{"norm": "rmsnorm", "attn_scale": 0.125, "parallel_block": false, "init_std_up": 0.0428, "optimizer": "muon_variant", "batch_tokens": 65536}
MLP neurons of a small language model. Each row is named by its layer, matrix (gate and up: input weights; down: output weights) and neuron, and shows model dimensions 32-127. Each number is 128 + 32 x the weight over its row's rms, rounded and kept within 0 to 255. Numbers have three digits each. A neuron's up and down rows have the sign that makes its largest values positive.
After each neuron's rows, "fires in" lists the words (lower case) most often at its 100 highest values on Wikipedia text that the model never trained on; "fires before" lists the tokens most often just after its 100 highest values on Wikipedia text that the model never trained on.

L8.gate416:110129057155124142100127153147178157103132055132162132136142106115097106107148122163196078076164124106092092112172084103110163148123068127114134135205095134171154170110128128088157138065106084112142078104180133140161137125098127122085098068092158137104070099179133141126132061137116197140
L8.up416:092113148095113149111137115108079220129108120170119114135188148114199075135151102170183194126140088147135108075143126131200090145177127156122107068105103095171122132136162083152179123148081115151169044119066194134146181156095115188116103138116104128174117102129135167128162116169127113173
L8.down416:122130148106101123134153122064077107120173162092045134151163130117149050116094135128097133146138124072101145085098169110105150117096096154069118116144149170117122145150064113142120158093177134095184127132056099126144066102181107162166126086092122165140139120108170119130101168157150121159
fires in: "years", "time", "year", "order", "period", "date"
fires before: ",", " of", " to", ".", " he"

L5.gate449:131128182120073116116108081165178149091148102144143156151079155106091091159080136184142144138091063172132185131112171169081187129198175108111123087106121094122080122133152198097135117096105105148122125149111153135133082125096153134135163153133148070084157130150172079105115108162163154101
L5.up449:094169116122083122167143165122141115125119164139068120103137115119123121155099104093153152164135153131095040133119090118110127125109179064099125108094119133149092148120172205176158138109113125191063173129167175119171111081077155155147123099100149062108120119116163090088110105083081133128
L5.down449:175146151068086171097170144105177113125162068097154126166090121151097116106073138141114134021133134161145096134125141149166109152149131147121149141099082123026119081120130179096122132197080168133150134172086178153118115151141103143104167176143149101129102118131124126113108108159201075120
fires in: "in", "during", "of", "year", "well", "years"
fires before: " the", " a", " favor", ","

L8.gate38:125161097093137082150116162085187151118128172139146099078163121127135104158185115162094118141120082124112075127127159065117196083196141175143144098131107096139169051101137152153155142088129117103154176101089128150099126136184117096138126094188090160173100130099106165128106151143133158111
L8.up38:059101097110114114165103205091190104125182086115163093123170206124155108093120097189140107113081104155104090123104135085120210128161174166105130097143112093142165055117109147123123140104088174130131195170179149119118116178123116128112116102164125119075131076166134105088104161137127077140
L8.down38:128163117103080115119084169179132152134151138154085134132121115138161074109126061168139097172120080072150107115109158060102143126084090145118152096109099046112133099146085124173144154088012148163175125147132139062157172144093120117155116081116107159130149056116156127169120171143157079154
fires in: "s", "m", "p", "a"
fires before: "."

L8.gate374:119179088148110108153126092142147106148114111137084098096123145160158141121092167111162066096084191128082132157083153139092101161116167101087137110160135114135131092175113135146152045131137143091121093172064180151144071108117130146163103130140148143123168126118115160161070083150179094130
L8.up374:132121140126082093090123131137136097111121132088132140139214166127146117166073112124118059098074164111088196185108135063137101154091102134070121128101134112165125151122071119166128074220156078088156154123192125138101149144184110151137165122118158157142166109148117119122079148100182178131
L8.down374:127152100084104102156143080063112124162159118158090124112100087171133156160130091149128149072132116146162055139093102164119143102169137115128113140146106117047153099135091130117094138126153137147138095109110181146158093136128137091174097088183122139132134112108143142190105091123167082115
fires in: "is", "was", "also", "country"
fires before: " a", " an", " the", ":"

L5.gate626:158133113102156112080081149097072142089189169125138064132138127156129158193153051176129071165137093118114119150115123127191115051116127127105053108184115121175154138163130155106142080058206093075139084172116131158119138104112120096153110138175098067074118129133170136109123144123130104104
L5.up626:106169174136134186184139167152096111169118128087105135101099159152143183154093151161162117151124136140092117150096134106097069163108154171137197096149063134122146081124148132087138080112143137135143087171143138118105176111177109179131149076103123114167114155163107122094163087162081143121
L5.down626:118137081153124153153125167138106110127091091086089066165141100157144166077078128150146155126147109113114140143134147151122105156147132178161148149144052136126179129106101168084155097049185119087168139176129092188126184150166058138139142125104105099123117139145120130079126107155144086137
fires in: "history", "due", "date", "on", "upon"
fires before: " to", "==", " ==", " |", " and", " life"

L5.gate155:131101154155139139138142108102125140148049107113087076141109172164109108049131164136137099124148196130103104115097125140109080182141091143104160166151101090118068137131172194197146133061136111132094112126107157127138070146116150099134085178114155135148104156146121132124131111125178101103
L5.up155:114061154160106156098134167077123107139110136140040103135170139128125079090132154135099090127092163104108118075129143174126121134098080154139175070158170133117124082085108171146159078102103126142117142128138119174156129166069144129145180176126151107120128201137136158157126094061096097073
L5.down155:147148147089079168177129145129094105095138088089093095144167150153145122138089158109140126084186157108105147187105119170162093118172113149130146165144116133133182088138135218167108117137091119057127199117136146075103127174158098123106107158177163131146149099183102083101123150182192106149
fires in: "as", "the"
fires before: " a", " the", " \"", " an"

L7.gate147:116178113073130131175102178115120162181146124108118149147117105183180146136162186122118066138147095151148110115137136097065143134164184135162117152146096118059090105119130117146099105141149148074104146130179144074119150149125135090202147155088145191098144152145120126187131138103099148162
L7.up147:125181193155123133144150124142121142077154163201125114171159102129081141124163137139149122154156130083138120099127117056153094081173113072130075137141099122141147099115050139076084145115151093071112102189140093140134133124162136159159135142105105164115153069091103170157135168134109111155
L7.down147:078101165087124117183092146105134137073136175087058151120128098119143100083073185148183140130136089130069149087109138157168108105096120112175121150174134144150170096127163078115103123133165116164094077125065127185159137139098117114138131123096145185149112119134101131157151060170120147115
fires in: "of"
fires before: " the", " his", " these", " which"

L9.gate341:095093101115124118129111119121180095105125131099125104062161198141152103066076140122155123119133070116118118073136170138115141184124141081110152121165090125174173121081124095147170168140136122177175120109153094119164101212151095161130151131119119176168128095122069156115158156151073144145
L9.up341:124183117101163121124142120142148138163109150155141123137063087178134072153150130146108127188155116141152099138137141131109063041211136129142114138129160149123126122104105086088151126103150075065108202142157204132134118103108184063121143127097160138170145139115183101131067146115090123114
L9.down341:175131160101138149142155162140130183175150131106154179142179135085103105117153129124180116136109097110131188139127131085107142151119099182156126105139132066096146147150117100127153114129105207195149153170165159114135101107167098188158134112149107107068112109073117101158139132165105105118
fires in: "however", "of", "not"
fires before: ",", " the"

L2.gate179:128128125125076146049153103125158080133129144129139091146167150145133102166134161191120112093171107109147177164176121098110140152132109185099125080110139116153047066106151129147133135075113126100131146190103189099151143084102120158107119098125131024087150115175165124123165097210169121045
L2.up179:116142130126087141120151133099114077204101143117147141137126123148126101134167163195121127081147070154134170069167119104084161156082172161133140092096169111170045125088170161166154075080087077105121092124132170127139148123147142146103111108159132075113160138158157105175159150139139101088
L2.down179:139108125098103181068118109082144137177150095150135099166158086145120114171139149164158116058147114120145124161230115153118129144170122167147102081165118104114083092107098111115134154098162145103133166196080183156141107099100123157096135098113125070148168094123141114129169076161133070038
fires in: "years", "days", "shortly", "weeks", "date", "months"
fires before: ",", ".", " after", " later", " of"

L8.gate245:108153153202180150077147077126125107156137140167150153099105113140123149129143156106108158139199145109128176158213151123095186119159067153130091143089150141140137121136109132030202089101136162113159098135131096116145128165107062083187106138073139155104174156167154107150135142063117152152
L8.up245:154110171153131109157135170137082098118127129150131183115142118122051107161117112108117177111085137099160132092068138134151125171095189041087119119119105127136114089138110113113133142073114087085144124143121135131173125131109140097096155153112144122076149102135208166157091112157193141155
L8.down245:140104130105117132134104134104080127127151145112127125178125183156135130113136092142146097128177135089093053137125126108212153119144169162125155111107140166110086089154196151147185145158101149131084150128141135103132085152159149129096166175141128106072104146103123113106106178125112152086
fires in: "of"
fires before: " the", " a", " \""

L6.gate42:151163179080127116137110135132189101173105079151104108133152114156115094096103164105106135089043157133151087174175151087093149142158137155096061132113175124120107146092111190071110092117150132121135080158119162057118157168115173119139138128138127101141141161146068132173139124149122172137
L6.up42:182125121215098167145126103099101146067136156162067083187146148141085091145094148084116112099148095130089128111082089144160133113087102100094074091101153088086104117094139120106162138103170153157151159151163100180132167154149127113126045148098120111128118087144119109136099127058130122060
L6.down42:094098109150104147111103100117124163125109155120146139130076092128123148130132152122137190132166136148072149077084117147136088108104159104109100130118175090136157097125090131139146101196113120129142140155144171099158098115150095099077030105128108127170107140085108093097129107079144079182
fires in: "of", "for", "by", "to", "within"
fires before: " the", " a"

L8.gate111:110187138114112117095111149177146095138127129157121187085155125144114155076139166128148153145144089126144093047116119090138089102122183142125165153127104127091099148114169120111130202071089185086127116150142128205143126154139112134085169089099091099108129126151055128104113176057089109134
L8.up111:193139120126113119066087068138163071132154101169112180131186140074100149123101152118110125169106142122163088119118123120076102125104142096168103132121082114090066045107093113073153169083130148078127127088093173136146092111075141177166131133088090082089124139116164101075173116080114161151
L8.down111:180077111183166175133158101185114104146115140124124099165102159091108117161136090111062146102138177110135173089148148158061098093122106076121149112085126126113125097120077113171188113131120141097145149101134200168105041126064127134156100119114063113118207150101156113086137153127134087143
fires in: "of", "at", "built", "in", "to"
fires before: " the", " a"

L6.gate15:138188098126157132149166103090097170188110149147147123143136090154115109130095109074141110115134090108127128150114082135065108139154155141148136134108114104134111054132118145125172175176171158083132130164147192127076107141081104115169155131098185142196180156167087147117080112140069148122
L6.up15:150141192092188104129120109141086139129090110124059153118096095156162117106104066053162132113184125108108156111102108143090113180128147128119152133090167086160086102112077115127093101074113130102158114093167151120123184138126153111109152109142142067183111092123173129091111110122113095192
L6.down15:113088163081130063066143129136153131134174051116118089132145106110126148131114136147124114064150179109142135101105160084167110120174137075156100106134144181135136165113132132154114206129058093168108238076130103178146114128146209175048139126133132130120146156066162134131150130127161105107
fires in: "to", "loss", "date", "votes", "win"
fires before: " |", " the", " be"

L5.gate589:099157083114090149110148104099181128118099140146154125152072122150136175122111137129118134178120093130149060137121140107153088113095129098107139130124072079184145111130076104132144154166107104171138088165101147135120157125148160112118142091128100143152124073106126128120148113170057083121
L5.up589:096135057087155212137112141118166127152095144120153124097140180118103131109125155092127137133145117120133083126124104104084159178150126121175073127120133167122092116157086099089118102162174123094190087123190155102158178118089181127131120099189152142173115093135109114109149141159069134114
L5.down589:078159120137037134117135083120097162119134158152143134147107124143146136118145130107108113094149068103036085109161128135111095126111102175069126146133081150173173129095121104128130077115145132142147078163055138133140123138086148149082186124138119189129152082160084164111184137145092155114
fires in: "however", "but", "and", "order", "addition"
fires before: ",", " to", " the"

L13.gate348:115113113167134116165110162129139151144193163177149071131202087142147130142100104129111135069147083188146065058097141148122094154162147117181145062155139168113113145150140136148136145059115140127155135137092080093123176142125134136135161175114105187165162127118096119093103118169081209146
L13.up348:116127115151138124129137143155147149166171139119097068150161054135147152074104114091120145072143118168124103068106138108151070096138088161192114136138181126126120145131070171169110131138135138121137116111169137050091090101162082087114101134159155130205139130120060101157120168141136127142
L13.down348:152106143114134147155156223162071144169138143185072116121204096159138110122110138134105170119130138112187116089066107104117158137134133140092099132184122111144120120172050051122128125156134110014131149164150104103111150147117064113089106134144110136142108135117116062119122106195116180183
fires in: "can", "may", "could", "will", "not", "to"
fires before: " be", " also", " not"

L7.gate337:164104121140146162129171091119100161157113103083124138107135059153109149153096118150230110170124130123129082094084162137137121128201142148166063119097078158137178108153125071124088146121116143095063119167078166153101126118121095107154131091105176171145171162101136146150113148119157166147
L7.up337:150144144127107069129135147114149154159158121114091131188122103143133118112065148086182111140097186116120139106128052149160075096142129107134065142061090093139159141174089121170105116139084124102113106155116113101119168135156119052154073138117153131094087139131132132148062084113165161138
L7.down337:132147107159125147112150126094075100115157172103105141088123075098090175092074112176136089102071162077096064179124171140097160133152098133108128123075125106172137167120048063187077127082126176082156112133105161144135130131154152109120143156144152125175147140183144166100141129087165195149
fires in: "is", "a", "an", "was"
fires before: " a", " an", " the", " American"

L8.gate243:095217124094091153203131091139120143123152116054103149112143118208125056095099148113166154045171160153129149095130145153123105123145132132141135102127115125135115129162125100094054126112114134102119099065093137158113124183144085066150112152104165125126150200164104107154105101099125128111
L8.up243:082138124129124093147125125138157149080136134058007148074148142138124120095113174136164078109134116056140128064101145149127116162170093103099171134109121137119140142160138090111168115108110194075122148165132184107107128111062113091192115122131176130108147102113155112186113106095144151114
L8.down243:114099080140139120117095140107117050094106112169116134118099146123132110136115143112139125105122129143147089130115175159155187085085116113104080130145106121140141143129141129126189126145154140168071161174199115122149210090166132100162170152128110129067127095144091095154156103149136081030
fires in: "of", "among", "to", "in"
fires before: " the", " his"

L13.gate595:097151111168168156079105169136184144095119087103148171150117135177072111047107103102103158126104138145185110072113084122078147078083137141168122049110125090078136114081083124175115114145148102158084092074094074167119174119163129104097166080125134135139092136173059112166140162076102099121
L13.up595:063115094122137117075121171079155117070109114063147151101080157123123110147098055112187071125103122095163101128128103113187163135136155122134084106119130144166064193095096139134142123126049152131146124139138112103185109116136091075128147107093095122141113111107112145109132161146161136099
L13.down595:141111099156114104142142134105122109185129152150144122090135164132148101097032104140084072149170155126139099122130102179147114102172119157136092120094182063128147169115134110157125117099051095116154126104097082138110067141081155164114112105127183066142115163144174109093102203162092111135
fires in: "m", "j", "e", "mr"
fires before: "."

L5.gate107:145077141178111135162027103087113158122143140111095088175147112172102044140118135121087131127115058182135136125145163145102103131187142121135099104109101109090189158128085152139123102107103150112176131119154112115097189125116155184134102157057128142127211175150137133135105163152112176111
L5.up107:143099091141128092192090067096068114058090114099144159145150167144080115075095120167131146154072086090136076111152114122066144144138143096129100129176118154121150119129078127134120137094117134162177083176186098142104127177154071136146105104173173156134157186110093109198096137165131129119
L5.down107:114110160168093140170124132150132157161175197148031156160156086142169070135100162132174123065096056119160163137144098125128089098147143096093119147124142072154156142168135105135096093123100117078116118123171172131147155130135139100095142208114137166129124191156158141113175152176119140156
fires in: "of", "from", "two"
fires before: " the", " his"

L5.gate148:156071094114089140108101176073119165160153112198154153126133158115063125159114171147073168193070106121145148087074146176162132106131105160126106078115145102093136123102082137149110155129125146110145151139115096193121135119160174065082120114155155132166059112162162149119169131156125125140
L5.up148:079111147156061112112076164087058091098133122127109073155134081145152139144103122150190120122088122076095123105137144171087102179155106072147145124147115071138164128103145070188107132085151184157140141169142143131168150125204126063106080135147177095167175150189133169092112159138141098148
L5.down148:149080109120164190187110128100099149121159166151121153124122112068101163140143110119154108144073096142074110158119148173086126118169122121104138166077156078126146099202060187113157102159182113076130123126092081148146158099167168098096126190115116150075115186102102182057155131160128151115
fires in: "it", "an"
fires before: " is", " was", " American", " has"

L5.gate237:121165122154147107151092150155133119149062173119154163185137072112145098145151123144163135091120114113117141100161129142094151103165170131064153086133031140140172107116141143065103139146114131122133170157098057155091148125107154100108217180155144157106156170145051153081164107188094162046
L5.up237:145182119134135086155148116129123083114110174065126110152187094143109096133117183110121166067089143095092135126128135118131164117196093117109117125077115132144120165150145118106096169176113135098120080125159096172056167106113137148050174125130126055080129209081178111078097135112126173167
L5.down237:108133209173108074166112093112183124147168149166081109197143142134032159107128080141120112132096089191184117139149120116190101162173156163108146101123101178129141175155177169111142149127162106131126198187107116145136137142136194144082111132132090104126163146091104132120093115101109108047
fires in: "during", "of", "from", "spent", "to"
fires before: " the", " a", " this", " his"

L4.gate354:120140037149112141152122125113124098125136193096164172128108141189105105124145125118158082124144093173160200116108113215138135093088155127092124125134114114159151070108113175095148144102168146125155141137139117076155130095118204175153162148144117176163138199135112125121136136158167137116
L4.up354:162137113087106150161180109114113126098111126138138176172129094149083103128085129082146095094161106129117163109145150170080167162137095145105161119090145198169156108112108148082143091114173098107120069116183137162155152147111206192104172125089104202151155156026143132109077208147086116094
L4.down354:203142209143089208132144134109097144153151110162161183133033106081110179141166156129172131127160110141132189117125127122204159166130163118114139140121107104133189120110113106177136120194118116200157111105107116116093130112142114153162139145095109127109135162132181117087111157142082077115
fires in: "of", "end", "than", "to", "that", "years"
fires before: " the", " of", " his", " year"

L8.gate385:140151140117148125165106167127125165110161120090094123125110165122150130086125113101125104166125066112107182106135140141106137112124169133097100135111049130090131070089150110109107161124083103153091129148129084141123138133143140136173142140130165216148188121216081142139060117138099121149
L8.up385:097148144145127049130137113048183131092102168111083168069145128131143092065145163141124071144106132113085157153161082073131175148139104092131092091090102163124125122154127126123126090152166161157080071185138141157152180125127119155124146118138126146082089110143108130154090175098071080100
L8.down385:123121115094154101141166131081105140165186114146059164133137145134177129142060134135171096096084094102141060082112148190155136131133163106164148101152072116115146097102133138155120146109121077100083155106115134235205157125119155135100120131130134098098149107141098180124157135121120180122
fires in: "of", "among", "all"
fires before: " the", " his", " them", " which"

L7.gate474:146169096201067144132096091106041123160134175148148071143147050167096153119121123144120127145134086157105091114142105140148149064160118134118118170045093122146132136127073128143118158164175147111117162138140147172163054131112103112138115119114113188111174169072117136091098115136157149184
L7.up474:120145157117092146192099143150046111137145095160223131152080126103073116171073186076100113125108073131151187146117063109073132113189152108170166161164131094189142134127094177158138079129129076134107100168155136138127149113146138117087122141132090064147155173069164131119132130153130202104
L7.down474:127120181124109120104130172109110142102107136074171151159119082178128092092136064147159151105134153151108121166147125143166208122161149040086141130117082166133196118102137148178106186156093167098105159138140133126078138159148175104191153098134114177112123108139164115147075145135110165130
fires in: "of", "end", "in", "beginning"
fires before: " the", " of"

L6.gate562:111104079142152093109120088102121119135125120151072168153140082139173186122082190177185134127096095138100091157094111163108179183083157071151118134122111155127164103160155112158084113183148102154187092112072148148136137146161139058177109130099161131101095074142125148084148113167174174141
L6.up562:116160088165148128074073109116122145092117132126111105145140130102167168171080134136162090124089139148091106133151111153137153153124116040113160123135115131162206175136111150112096098136164164180162130108051132121119081172140066052162119128187165163079175132224107092071179099131081149142
L6.down562:148175133133165114133072131126103160108176167142118161144095168141097142159136123183111163128186123125178075174115129130154113163144098108165114147095182145157113116163166080104106157200206118137205090120155084114175151137152097044099120171115117120108172100070115149120143140188054096108
fires in: "debut", "place", "held", "is", "opened", "launched"
fires before: " in", " on", ":", " by", " a", " at"

L8.gate283:141118098167085168148191174076135115139137120123112117116098085173119130169108117181153085161153114117202100116146104080114056165149109111127145096096084137106078095105159169133086149120127129146117098107135157143113133120131135088198135153085137124141103139066102155049218136105103105170
L8.up283:079095151137096137180141152142119137143139118116091127145103153142134103144181127110109163144125117066121098135147099184147199072142165137153098065130161131100133090146205103127152113042164123156141114096135156163166180132122125108120149160097099114119082164192111100162148139099089099128
L8.down283:128093123151110152138149070116096098138159116159132135073120146129143133182117107124135106125153113144118133132152091193134126155151154108118093108173118155108123082096146142134115104166112115084080109158140136127144124166123150103067091182077098172163068204123116138190119142100069124171
fires in: "of", "that", "rated", "described", "for"
fires before: " the", " it", " these", " his", " her"

L8.gate42:099109087222110130079137098163115076145144097103171055131123140150081147077153115080136197136134142123054092055129127102112114123093130123142097098126106186123138126160133193163122125112108142150166149070126176152111166118161092139131150138086091115145138081151120111112104134142127120122
L8.up42:099136169203087129168174077142098090136131062120078168178157088150120124065125155083150121102070170082181105145144131094111105061116146139160081114132130157162163156134125139150139085087125145154145128042131167151180105108130104071154111176141094110137130145147119105108153139127172126137
L8.down42:205110151109115108147117140160135108127091148140112137159104110172135168084147132105159067075122186134143108128158132121109115078112119074142160138080215073163170149122149120156124092183119133079136092135177158126131132143065099105134160112105152165137161088105113104057151171127181085102
fires in: "of", "have", "to", "in"
fires before: " the", " a"

L6.gate264:112112156157154139155063051053188177123165110130137099162141103172143080078116156155109188171129136115124099074119148100104172115168142083109123203154084143115117093091075092123132140151115135107139174121107110104206082114143149192121178088043131118094137157124147103102106102094106155107
L6.up264:117167122151072113107146157125147130111126096168135061141092135173144105083143191148128087179168136131148080135150117132132126164130178113110142141179095098138179075137102185104164136114137153153186168166078151106154080190158120145144152090148168153153179130095113186149167051109152124135
L6.down264:136107148118152138135121128129082147134089164127137174098162162050120142185106078118133127097097130143104118138095140063167113099140081158196096099079173170145081158127159129152078143142149149138086107087171145081098148091106133100153072137134122135152121149167154093125099173182120134150
fires in: "years", "year"
fires before: ",", ".", " later", " after", " of"

L13.gate175:197127148101147114140179185191129144142114128147152137145145072180175151095108113127141146214144160158118126102134124111102147005163131138141195140172118063131086151087135089159151156161190166140155078161083088089092136114144085121105122148070135138189090180118144110124157121129136119136
L13.up175:167095092099141117115120150208128102148166148146169194099111120126155092128116090080099118247115147140155109092174078087112127087176111111155121168110102018112166187108157104070090155104149123173130086151133136130117152059083131128096136123084165170190091143119126102081128183121102116149
L13.down175:137150195137137137104181144121142154091119091130121135149098102145149219047185110170128142126100154112166107141138174102098125121096121105110152090108133139116073164133131093155101174138144127145090084106138093147152130152119127133132137094139110097115090145164127111158122070158148131152
fires in: "history", "career", "life", "awards", "statistics"
fires before: "==", " ==", " and"

L12.gate295:128102113120143189159115075123128151201118113119108112091183115123155165198065154196141185136094149173112119096175145158149180166178124128093156195121141090151073118134070099101131088102123079092106178156072142157197154105121165134114150133109107184151124115175127082099112088083160126157
L12.up295:157117114106109051093052134133063146146136156111116096136131114118144096120168140091150091145111165175100082126098191106178147133139111167137173155141082159135153159174054158178123104127095121041077153151099123136174064140097123062118106141126114123160081160150109066152111109105152193146
L12.down295:150159148150119177109136105164145062127076077076113152114146082118106127090200109129068136153153119104171120198151091116170145090092129114122092118104149158142129134137119178136121168128128116122162200163227114082120177162161076104143152158132157160102068131139110184093139116141138096143
fires in: "is", "was"
fires before: " a", " an", " the"

L2.gate460:073162109158126125168127140092161074121084172124075106121114106120132156133168127145101170166107172196123112181105173134111053143077134153122201093112070148140107099095112129138133127177122152162089135086137149093158119126101058137060130139118160114142138132108083113138117109144100128121
L2.up460:102160160129156086118126201071135085142125174186093125131140128106127152154145107174129175129111173218099144143104173131132055119082147172116161120087096108139115056073107076146118135149122130114086116099161141129145177137108104145076112158132158168135118150131104112143140127114104158130
L2.down460:192116087132148115184122127114187104091099095168115159126141099114133179161126090095136126145145194133119117183152091147115104138117085171142162133102086136094101102181089095106115168185156159142157157069119134201138133110109138193102136137076139099126171153117118188122101136147111053093
fires in: "5", "3", "7", "9", "2", "6"
fires before: " |", " cm", " ×", " million", ")"

L9.gate437:128108170155091155134182214090106108166136090084091116141206122172130117096134162160130136127114149150103141137131138155136162119103147195135126131114093092131093146097152121085093114077068068121149135104105101110160127212114194119042131145084175059156125151138077181075106112113096142085
L9.up437:156090169173123174111192136155101140159114120164133199180161185178121132136093144156185116205102112099103074113086114204127116131140158196147100169097125121099125126156076141132131123085144119135109121106121110104123151149102174097095089102131112107063145157139109168108186080115116138096
L9.down437:186122101165139088098052131170110140142161109103171162127098107082127166115105170138199105085118102092051058113173163143113186059099086141110119104134109102114135114154142096144235141146150127097129171097156166146109172107088097184129108135097117090100124058148124138064149085139173078160
fires in: "to", "after", "following", "of", "during"
fires before: " the", " a", " his", " its"

L12.gate108:165050027139164176098149139067158151098103141137135110143138092107180092167101093156118106130122151124125125133165114177106169102125141092131161102089128108090077080159107122160149113090146172140146120036166081137175144078152158104112109141071139128104156143110140092127122090156122102114
L12.up108:133084155148177152120142183160145145149089132115151122187092087150142106106095110121104167131164134130137162119098109198106158143085155140087095083122200152132086118111091121142115085076141144131095129114192111135142113040105180154135132087058128149107158125118171150116116097177197145093
L12.down108:143059120154120099179170105133103062221156084106093193143169098103145089147141116093130142077164108132141181137090157119183129200173116132167099157118106080125148169093122111151091109166134100193104093139107160120079151143096105174150114055128141123155136102108133156115132152119178080112
fires in: "2", "5", "1", "3", "11"
fires before: " |", " -", ":", ";"

L5.gate187:210133106131115149145078098142149117136163118126126141131165133103131117138144089120163144098184141157119105036085115136119157069092153173159080194126105143146106123145104160142124124144092205111133144152168100178074116138143095170178083110109103146112096200090125127151112090084068117164
L5.up187:159107185111148084040144138109131136152101119153157109098099051161120143133145131072125135144143119044124065142149177109112179181145110160130086131139189121167140089147076094141113139126106118097168100132124127125163119173060173142104091124142129129116077148131186123072098122135051069162
L5.down187:148083139087191156108134108129134084196192117155145108124118083174180159062172107137096104122214126132124065170084113123159146180144150153108146128140161151147142042160117087122179139099139145147132106087120153148082096132089121176131118132148132111131099186105149136099114142107068127127
fires in: "0"
fires before: " |"

L5.gate487:131170228110158130145100116117167133119058118092068117142142107189167107074083100125105171078116103160095077134141177126102113174166150073137138114115087101147128153110094184094061133101107161156114123118153160107128146148142149050148157063078136123149104174082171097124097111160086118107
L5.up487:107157136136139112124159160159106107142121137039131128113109118157155110090064127081086197142127097122093077168126158143153169107110162106145166137161112128149115162128103188138139061117167129110067101169145163157183093146144075176155098109122183085110107114149089098127171113141110153142
L5.down487:090081193162110152106107093170149147132187073152144173129097099155139123116064095095207142118169129142149167131158200108128121092176163077122136095134133123055053087101112189078104113116142139110147179078138149150115113099144156133132136132121098117104181133102143071113118126082080117095
fires in: "in", "of", "on", "to"
fires before: " the", "-", " a"

L12.gate55:105127109090102138124204112126115177094080082130142127164113073121116096143106116114107147117160109184093081196151145191145109164093112168181098123090143065117129106158110119156151139102135165135154140123134087126109133112121133086133103100101122159165180170148098099124115146170146127100
L12.up55:125133092138082133107101096138111135158111140120147104127119073153118132145075106141132158129115195133151136136226160149137104168127085150120155143121193170133092152141158129131127136116169117147125156162144140093162073110092112113089076143080144189171161125099081135112108114158123171113
L12.down55:148148133149147093111102120109108104133138124151162166111119113073133136084115137117078153113120164136170073116087148165165098128133132124223092091110141156137066131066160127074132171138174113169103163199130092147133076139155090136071122114129107180123242068126131150162068099104092163112
fires in: "0", "1", "can", "3", "to", "played"
fires before: " |", " be", "+3", "+1", " as", "+2"